MLP neurons of a small language model. Each row is named by its layer, matrix (gate and up: input weights) and neuron, and shows model dimensions 421-516. Each number is 128 + 24 x the weight over its row's rms, rounded and kept within 0 to 255. Numbers have three digits each. A neuron's up and down rows have the sign that makes its largest values positive.
A block is one neuron, or neurons of one layer that tend to fire together. Before each block is what it responds to, as a language model described it from the Wikipedia text at the highest values.

Responds to: Table separators and fixed-phrase words in templated Wikipedia text, such as the | after "Total length:" or "Republican hold", and "age of".
L4.gate94:116168119133178132097120132144125134081166161136142140095150092106122135139113083155125156133102131165103109156149095121136144201094123140113139077118077146153089120131170122115113115112111140136143136114159104142115131108148180159118142131136179117098113153108111131110129088127079114127
L4.up94:101130121104108157102135144080132118119123153122100123079126110142157148133130130152125113177126176179077133140205146093144147135129191137095130099147111139101134114140117130062127098130165182125122060176112099138145143136180155118096124146104101141141162148125086124158106135148118099134
L4.gate1371:107147147116127126114134108097121118100118123123137129141119138141144111133136171095112106155139086096115147172133159140127128172120113086181134132112174159138171083101154116122097136116091181109111107124133135141111122130103136122101128120085144175107068148105123136115173139165154155146
L4.up1371:130163142153104113088126131133109155132094118118080123103142146146119106189141093144134114139136142153097153134133143137094158140119147134139114149135098185131102195129172130136100147170075154151146139113098113111118154178113127083120137104156152166127164146075122153143132133151128114183
L4.gate1428:138107171133096135190082139118097132140122132160153165142109161176168098118106134138124160182072142123107142133102101175162134141131137142130161117114139135134114099117107106072096132105178120136116116118128122107173152141144164127137090106131141151148138125143150161131082131161121148131
L4.up1428:122104125130129136185104113053170132139099165139129124141137132156104159132100164104123103134121122109124110157111138130205105146099111129122128146137117113149152192122096113081146130124126098153135180139105132123168113130150102118142102085176115120119130150135046119134144131076150106097
L4.gate2156:117141132164105134146152117186108119148121133140108123127136152056133131154078143148131127117124114082154102128153125123131144111142136154124093133126100118118078101111151126114202131163139150125162146138141118129149135126131123106142110151145120140132113141142082095124116114151091146138
L4.up2156:118114136110123123147086149183168120112150127128140119111076120123115123136107102126091130126167132151174160109147144127104139103141113133147121148089138133105146109129175108095155105113086108140110120128150133124106160114080151145143102115110108123112113149113145110123122111135158137163

Responds to: The and, comma or or joining items in a list of proper names or nouns, such as Hîncești, Cimișlia and Basarabeasca, or Europe, North America and South America.
L2.gate154:143132101165151132102171156119169136184102086112168102078156116127148105092157100128120098123092103166141102131118102143108143085122135144121150151106116116116124165161151149106087161100139156104089088135098119160109081143136124116146148157080100129103105127158133131174169129109094118141
L2.up154:112118141142146116109105105123179152148121127138151147158124123125160090131172121113096121136149125141132089124192150105125131126141115135144127122110095158120094117131102152143099121094128155122150138101134113188108104149143135112160134129080130160104120144135090103119152153100113109105
L2.gate206:143099106144121124129104156130101114126142119110119133142133126093158111149118136101139115142094128146133148146099143089116115136095099165099075146189108121123133150094108116132075118110114100105138093137113153114103166164168109153122108150134147133107137149117155113115140157150167114111
L2.up206:123111147088124138140146139142125085138158119120142127117131115155169149112107147121144165131105123087106134142100100142139122134093092110131170135143165113106140086159130147147102155152157157137131149174113155152102108162170157151181160146088120142120125129136101142135120146138141112069
L2.gate1357:120101168093144142166134089153146103143135155153100148112141108107171106155120139095098113106176097128122131094117108126135114134119054154096143150131097142105161169122111106160073129123101121067112142091131145134116142134165119068152147117106130133086128096167111141148106094128148142148
L2.up1357:163121113121133125138112138148145155108146136085154123128119147134138118151112125063143118160162143111157129131177127139122135147117106070162162136112105140137100134147108149144130153094157140104070118107147110174132158154148119156141172127119102139138126098146161142122102136144141130117
L2.gate1843:104085099099129142123119126148148138209136091118110109114133143115153125071154134138131072156144100147147061098123106088089156137122110133132121117136137153131069140156152153125114137130152143125072103175124136109115111140094138137178144140066113138138146140086126127177136126152081102122
L2.up1843:110113113097104152163139106123098118159153107139120136141130159105097149101113106144143066123164126145146108126099138071099144113117132094105120099126115127111113157151167146103116134159145144148114128194121096125139088124084176124138146137087128128098141154106155072159101143147096112104

Responds to: Colons, slashes and United after football club names in results and squad lists (Crusaders:, Blackpool:, Dundee United), plus final word pieces (explos-ion, abre-ast).
L2.gate572:110168137102124124112169166165136166153157121115113139120117149144152153132140091149110089152160139152139086135159168145124145135159102122078144165144137154120123118156157152131150097162112117118123123093176143134128172118153132124158110154146127111149124086159092146129128131111103092096
L2.up572:117134121136107163080189111098132141158115107128170135108091116133137124110148134133100096153165135108104139134137133112145141112143149138136135157115138139124121115121135135129139135136162171150138126111127105134148120126113162130164093122144165118137112110081083124115135132112127094095
L2.gate930:143110149152119145108136124091148146136147095145121101109123117135121113143105134107121107089119135137187157172108139131143126168126111128107134113173146114140115126092104119135135128132085085109117136122167155142142107102105203090185151150123155140164119127092117146119125076156080097170
L2.up930:130099156175096080137125103076095099128106144121098150129144126097113124112119120109109132092140097167143140174103136144157111132129139204150120124159160165113108130109147128119110107122139080099130118104155082161119110156128144101142121119133097131163101166065078084065150116122138123161
L2.gate1481:147153136101118146083076142124095126143138119164110163102126151169123126122119106103112126104143076102124145123121167132115146104149092144103114153145159128133101080122129143122115113096076114142157114086104091140081114101138133146135109110128118134144157157141147169129106118114110042125
L2.up1481:152126142108097132041052113129118146161114131136089144100142111123105142131161100070123126107132155108145144138078105075117110137165098155102118169145166131120094106145110128131114135145150143157153102100114122155150105152201116136115099141148150136126167142156140140154102108110119093124
L2.gate2013:094114152129117146102078141157180141128127099103089141155158095125171097070131124090106116148167136155166130134145151131154122124152130107139146110120098101109139118182119074146125129112157146141139128120071115107112131132069153132163114139140118108124152124086089096130124158149113138142
L2.up2013:124176154146143121113102105161099147091141087139174122163106108101098103168114147152096110100096094168085122121135129144139141155154127127127145116086089120113114138121158168117125098103135168156148139164128146111114121163090142122175150124113128154117142157130122120124130070115123095122

Responds to: Tokens in sports-competition text, mainly cells of standings, squad and results tables (GP, OT, ENG, Player) and prose on matches (faced, against, draw, leg).
L3.gate1947:156115143157095128085175128143159134156130121108147096135124109124104139112156117098143150128112093136151187162110146114117123129125125138121130096146101143117121146132082144112103073132136106144118127120105103141147131130135153142114149156141119157122083179141109161159119126121140115097
L3.up1947:139135113154143126132131167157116126140122124106103125091094130132118184134143087158138167110117141153111085129138122108095092124168114149125121139094113093126112123134146138108073089156106196079105104136120109109165137109109108122123144137127153165144144154153138132125112102146135110124

Responds to: Commas and conjunctions (and, or, nor, &) that separate coordinated items in lists or pairs, e.g. dirt bikes, and; site and building.
L4.gate62:101161130126137108173100101143107120108146165137152092137110122120115138147100125128135112110117134130132140107130097117121097080112107128129181166129138101126108174126166121120148083086146163127110111145120096117118121117075121103073117135143157117134138083118168142122104139144112157129
L4.up62:132119150143103124171110144141141119145152135113108165094107101111071142144086108141129111074136103120155123121106148104095143118147116119166116129161099128135104136169134148116086099100107079145100118156093141155108128074177127116083108061088088152157126116135162124158112144163111125110
L4.gate1410:148151141109117153107131160100158141141131121138156098122112129048143169113091079101076109165137142138123097078130161082107131119105125160075125110143179117076081124125142144111128142134137109144108122145095115147138110126092140134128065125143139129129159129121128140111132140141117081133
L4.up1410:116147128090107158155100088122106117120115104149120087157138119101171148178108111137144180150146134057142159137162137121099144147127119117126149109150140109129103079162144110127126111090082069163152158105134123106149131163160080151078169115116143093140121118137139147117137125151174148127
L4.gate1596:133115120127138140110174135116113142122120114110136122158115110072177175148119116120123103119105151117122134086136178109114107141122129141105122152171093109088127136125134117096092105121121119131116111152166144093121068132129112121145147175090111135073135135103138100129140127130103129148
L4.up1596:114123135148150102111131120084161153145139123119091148103108110096137153104130150100092131131155148117110109130150118150131086163144120167150162126127103130127135155120110098166086109089147091154104089123141146172131121152143132150143164139133130171102106102136114192128119152135143104121
L4.gate1705:138132124182113140121108158132094099130105159120136138099119089154159128126118138102099088151142147137084040116147151150113085084104093127107120169126115142172099150105137105115117153115144144065149117115116121164180091084152118106150128115098100202078127128109162130086138132167116134148
L4.up1705:150115105107100134119160114129119108153161156128132148170125118121135105123110131077082133136184131143129066134105159137099132120141115143139131143067088143132127085122147110148131098102080141114144108083136130136141076111123114130166133140087092153134100115133146141105140124121172129121

Responds to: Fires on separators between coordinated items, mainly commas, "and", "or" and table pipes, as in Francis and Michael or Japan, and.
L3.gate1819:139158160120144129160097118109130108131177114139165111126131105100128160118147099100110130141110108123130108132124140137131135102137043160138166170152128110100132172103126105135124130117156102137112126110114106145121132112102063153137134136107117107127144148147104103139123153130064142161
L3.up1819:125143146139178107126091128135159122110126124090126114126117153156109091127132098095142080138104116154134086119105127168136141132153109142109176147135138089188130116126129120116122091174160126123136115129095118107086145147123110134125143141120114124120100169187130137116127156113095116116

Responds to: Second subword fragments that continue a word split after an opening piece, in ordinary words and names, e.g. disc-our-aged, ex-cell-ent, Min-ato.
L2.gate43:116118173111118151147131104142112160140102120127116149132105148097155087110142139135115161160112145128104137125118164138059126122099146153175120130119133143108105100112111135103132124101119135142166121148148154124132096079149127107125164137184111172129154186177156122117121114108148110121
L2.up43:113168116129129137116125139146172113099151115133110080124112135083118110092082070127105108122128146142119135123097137163114101124123151068131155123134141134151143127115120143122133114094124110108143116154132106090076139136154146082101118050150119131139136159115126078144147123105149134105
L2.gate996:122155126170151116126126068158151089117091164129117105125132115093103101115091130141109100137182152155159166118136120164103139126129120144096143099131109124112137161167147113102119114106128153129152142122117118116168159116134098118100120170154105119140125121136107133159142148103179146103
L2.up996:096118113156099129126133163094114142127133116125124134156113131164114067107118105114104101099149143087121127116111116106111109132198135119106125114140167148143117141142127126083122149155109102143128123088150114111119124107145160164101108127133107123162093108167084128114124132137091090128
L2.gate1754:139122084145121170145115137112089125133146146151086175121139139074131142096122129100108121186123134118075167153111130154142117126158145168151095171118087136119127142145135133193167135112143093157147080131118150176147114161147138150126132106145129131126147107156098096138157077149098121143
L2.up1754:119120163099133171154101105113185102182135136130133162125154127120113128132124184124100111154152134140138176108135163096176127140120133092153100089104101109094095152127131149189139107129153115140134063117181180155107123112140120096141163108125159072155126154138150118127148127167160159130
L2.gate1979:132100143167158141125088117107109130078118099116121149113130125112125100081116116133158115170120133095132153160090113120113122111109132108106092126145144114138115155110142125093109121115115125118133120142138142144165129156161155118099123101116130113106124172157150142105149139108138200137
L2.up1979:119093110150114167155094135127115132116164097055099112109142102114089149106118161182164126126160141109110126133138123126152181126138094126154118090121122119152080092176156202159113085101154184150128126155110167110106104126109103141115132090081158140134110119194147136104109120103112070135

Responds to: Word-piece tokens that come right after a short opening piece, usually a capital letter such as N, Z, S or Am, in names and words, e.g. N-umb-ers, Z-ub-arev, N-em-ean.
L2.gate263:170123134151117118111108134139136120094138131093166141100127137128125123125170146100112158138112109089117093134105163145152078147078159104093121145105135103145083117098192144115110097127140188088129112119102120157128086159157121126152114111145096149138157116107124104119144128124100151150
L2.up263:139145123108142096121109088142121126129108133151140104081130094141133148113125091119121134183139137124163171114160112116109150115130126133087168125127105161119112174151176136118149116072130146108132118134087155108120149106097096122094163141134109127119093156120143073153133151073130138117
L2.gate1350:095113122110083106111137115140146127130145137088164121065133138137099111143144133135154088093152133080133124141124130105129113089139114099131109135116146121100130126118164146128104104141139130132152089109144127115102119103140131117151140148102142150167098139137097098129156125119137101120
L2.up1350:110113111101081119163110120138172145139125145111152112097119125144108107126133158144165120123135133122127154157136146072107105083085107104110112141111118110123125123119110108104162136168127115139151105112113152144133117090160156088122110126106182163134158098121075144152097104124144126115
L2.gate1676:096140132138102092116126110122118114123133115155081132099131146174143110095127114102105134147147137122099116171149154110124102129140112096128167086115161106078122130152158143142128151144115126149092123108150117102131161159093152118084101100102132109140160096162146138128098168154130159152
L2.up1676:101147142185150125160143152123103097137137124156113176125120148112120135091125124149121143125155160148089158204147110126119186134104098132101155150150117132095133135124131149124141103106115106128110124124159117113110150135107136101139105095102182170127108121173155128129159140077175129156
L2.gate1986:130127113115092116108138121087128122067109157090122128097132167125130142135133112093119117103124161118110141116171111141118110146134130113108111154165201134168142146132129110101133082144143125104144158133123093090137123153155117144157138155117093179112135119102118135090118117126148129120
L2.up1986:126111127156137120158155112118124149105148208124127127119125109099090153098093108092146143111141149166142141159169117138108148131082107119100123147156111132124122105111102147157168116093153144165111062091098164116164110117136152122113146084154158134115148167141133128131112140133123142146

Responds to: Fires on word-internal fragments that continue a broken-up word, in names, rare terms and table entries, e.g. Disqu-iet, indis-pensable, Ches-ape-ake.
L3.gate2221:128094095147115162144127098149131113151120133070137142093142082120162108139129171155084139123108168105114108172115127106143161143134138132126096177138111144142155107125090146112157178092139160149123098089114142076147103161174103111128117085127171131128133085129118086112211145095170125138
L3.up2221:156178054211135130099116122106095119149140103117146153135146127100080150120109137073151101153086125097162134125137149146139086159114114174158120147130142116146154160131123139093155135091097179173151116137119123111136142171096116131116132111152116129080153088119124178142085139098167134134

Responds to: Final token of a cell in pipe-delimited Wikipedia tables, just before the next " |": closing parentheses after numbers like "(5)", bare stat numbers, and headers like GF, Seed.
L3.gate59:163141150125137146099166140142139159108135182154129140121176132095142138100172155129165131130143154173133097119120137112114129103156101155127110114150140123118075142168112095159151080125139122110161108113123159142119147100101114104112144154121133121125109120119096086117140159102125122126
L3.up59:115086149095178145136085134108142082085154098063150142135129109098089141094097113150155109141156133107104137125118115123121097126081129165066154142128115140149162146120093076135113130137083107075158167147125122113100143112150143123139128168160131148094140183126127128129145099134161086139

Responds to: Second subword piece right after a short capitalized or plain word start, in names and common words, e.g. N-in-ja, N-ol-an, Nick-el, As-ph-alt, wind-sh-ield.
L3.gate733:098069133120132123142126092140153084094076153089156137110151150107155150105121116161135128184107142140113129093154160146137150126117142147088128133178144126125139125134137132127095157106132144130102135104122121113096119093131139167112126112149109088144129155119125092115059135155106165116
L3.up733:163142134106134130141109178152111164149136118123149119147145147179137137179161126149135126146123171120156171135135098136156114114132116124142144119161122136091110091118161150111165128123128139146098131154096117107106154128120124152154099073127107120116132117104146157160143151172106081116

Responds to: Word-piece fragments inside proper names and titles, often foreign ones after de, El or The, as in Ann-agh, de Berg-erac, Zen-ob-ia.
L4.gate324:105112159129112120146153100088111145120140152104138127122144135201138166127143115093143093158121156076148130132154135110132144084123100135116106114103103175154126130087093084154155093131138123152148041113135140113096166118127116115191143091150128126129127137093106102107172168109121154147
L4.up324:108132095160125107144130113146085113142069153120141109083161135123140160123105120158159120131111111103113131126164110123132133152108146095155099069135074141120078130121105075163119113116122071129144105151124102162115140081183148116136119053121135098125124104069104113132141137115139143120
L4.gate840:134106162091127127098152120122127091126117113130078159118134192118100100152167127127142103157149114106171131149107136104117125147121130118108117114090092154141088103141125101112119109126141142148106141120122139180099169106140137147158121107101142099159142093130101035114117131092154130083
L4.up840:150161133173159138131106129119167126116106139135104183125137112148142190159141178121104105130125126107134145121136146089147126142163086130159145101081126119082151106144169129113136139126169143136122106137123140109133144165133160136128130028140133135160119106089134113128195119120149133164
L4.gate1912:132147093127129132104123129100119152090116122131141146114117116162100151154135162122116102206112112118145193087119121092116115059148106097140104107106119181109167145157110102066113128142148166111122097122126117131093133162090122166148113102155173125135119112114118087116104088121148129117
L4.up1912:114122165146150129118111186162147154122110176130160140111130128129122132153095104117122123143112126089108101126122143127105105127136154097134150110150153094135102111179126104137121127086160115105098118121142142157110134126113153108148121130116115122136147103131165154132117147125123106124
L4.gate2027:135113153158143100104182121136118108104105133121140111138156119119139118131134135138110114117141132113151165175130116178119101129123144091155113132122147116102140099138143089100115121089132099139146102152112129129158130182159147142103128078128147141159127118157115122136105146050119120155
L4.up2027:122131104140147141077167149135115109106133106106103192143105167182128101122120143112098118180150112126148133188133123130117147093121133129125088106127147127151126097140146082159168126137115123139110155191109113126145135139106118138113139074181158155132182142083171141132187083088157141100

Responds to: Second or third word-piece inside split names, most often after prefixes like Mac, Mc, M, Z (Mac-Leon, Mc-Hugh, Mc-Namara), sometimes ordinary words (magician, migrant).
L4.gate343:105123126147136130097166145116145114155122121163143111112118125118159142108106124131111099117135169146143149115124143132106138119082146132134144135163134095168124168132147141117138100139140134140144134080102131150141135118105134109150161143106159149080153099148114083115111171126107152108
L4.up343:120091066161129107124157135123102134086157137133169121137137130148085156114098142085141147099138133132103098115195142144125132125158075110123137168124127132134149148154153118112123149129144160131109132109095120123151112157094135152096172092147118111153088139106156153111110105098134138140
L4.gate777:144120120129107097160104127125120132140141163122110105104094147127111125108157121140135171110167107134164148108081135138094113127116102117108134096084170162126174154096136146133102093127155108142112155150144131146182153147119126138088118118119136092115124096154104130173118123086131131134
L4.up777:126133122156101129064204154165153140066100136130167147095094081175131069123111128143142113098141156128145150158115141130113130163148155109111129155103096139177114119130164133115069153112103093116156122113109130158197126132141125141151111184136129167094141102126134122141134134083112094094
L4.gate1242:125153133164107101134164129119102126145094131103113151080103125120131175122147068134139125121134117106153137118117116138138108127125149125111133149144134131112137152183143117144101103156141124087123118115136150155110072135150145131132112131131119119140122081117105142109103141144178119089
L4.up1242:124084107181133079110108127196115141125131155130165147107104128138082102110125080119129156095146115098114147180139159121147131086116158134132095137136123127158099121078135104114122118163135144099134099122123106152125124162127195150148101125123164119155161108131154161136135136107121120115
L4.gate1809:119176140118148141092139107125127091092117148133155133139126163118121104159200161115120118144119137158118148092163117107125152141193163105069120144134149156112129104149146127147127131140145121156135092101124114155114149142139141124113141148125119144095097105099151136152116144128136157144
L4.up1809:143127148117114101086135142099154142145120111136116120116110120161145122095112133115138085136140154175178138124118119116158108155144072128170145124162142144133121127093150117083087128174117059113140127097118149103120109108109105156157128121142155080155105139158140167120192117133132094133

Responds to: Final word pieces or closing marks that complete unusual proper names, especially in lists and tables, such as Bythocypr-is, Cod-ex, Baut-ista.
L2.gate232:109120192120164113150138108156128120130154131116142161151120093102116117115126123093144142074148149132140144088130175177147124142143112116119121107159153092082115126151085176126091110121123109119108082117126123135122092112125093111141118124149147156138153098153136080112092132163134153124
L2.up232:145137145091135108141103134158125128109103124100134095148144141097128114145136091120099116103101131110132153117106169159153116138085111132142144110126132123121107143160118189150100109069145144148114113127119094127142128086144102135112132153150139125130143133101102109180126125203082154124
L2.gate1137:069157103114133155091121087156166124131106144143121097146112145143107102145122166130149084099137160080149048089136108105129120119154143094145122125150167112131090119182129167096134110110124083079136124112154161123111092138150101135135119122133126138148113121122161117148124131171114117129
L2.up1137:107158108077126119106112102186075123127109079075169140110197175137119153163097126123113134117103134145136154127149144148104135117122089084104121125147164128115107140184107177151131131135179109071131153115106143136134130084125134148146139129113125143100173122102150128127115130143125115127
L2.gate1414:137182110101104130112133137133110166110099101110151135110107121136111107107118081116155151141129124158112141122113109126178102117129119118123119125132132096132156158145114128124129108107137119074142116101122079146105108117139154116169109135128115128119107092130124110145148122112111107119
L2.up1414:156141099121085111127153130122149165116087107121170128107097098138127128120155137136144105155133127140130130137121122152183100114115104138143128104145121109107150162141098130146143110096128138092168132109137102114117139137072131131139082126120134160122137115121113152158150108148112155102
L2.gate2197:139126129140139146155158170155119187126114092114162132128119101149115109101162164086107115137135162152089159139142199173100125159146089157146080150102146144135126133176145103118126171148160152123156132114155115120129123116112128159159138155122131158100138086118134120119136131120137129156
L2.up2197:147134134129118131094130152145109141151134094114111156110139153137149123120141173115112127109122160126102113134172183155135148149168113180114090148148128165165130092194157117103146200164129138121122118121134111108110087090114081148148100169082127170121066093111110140131133096149110132120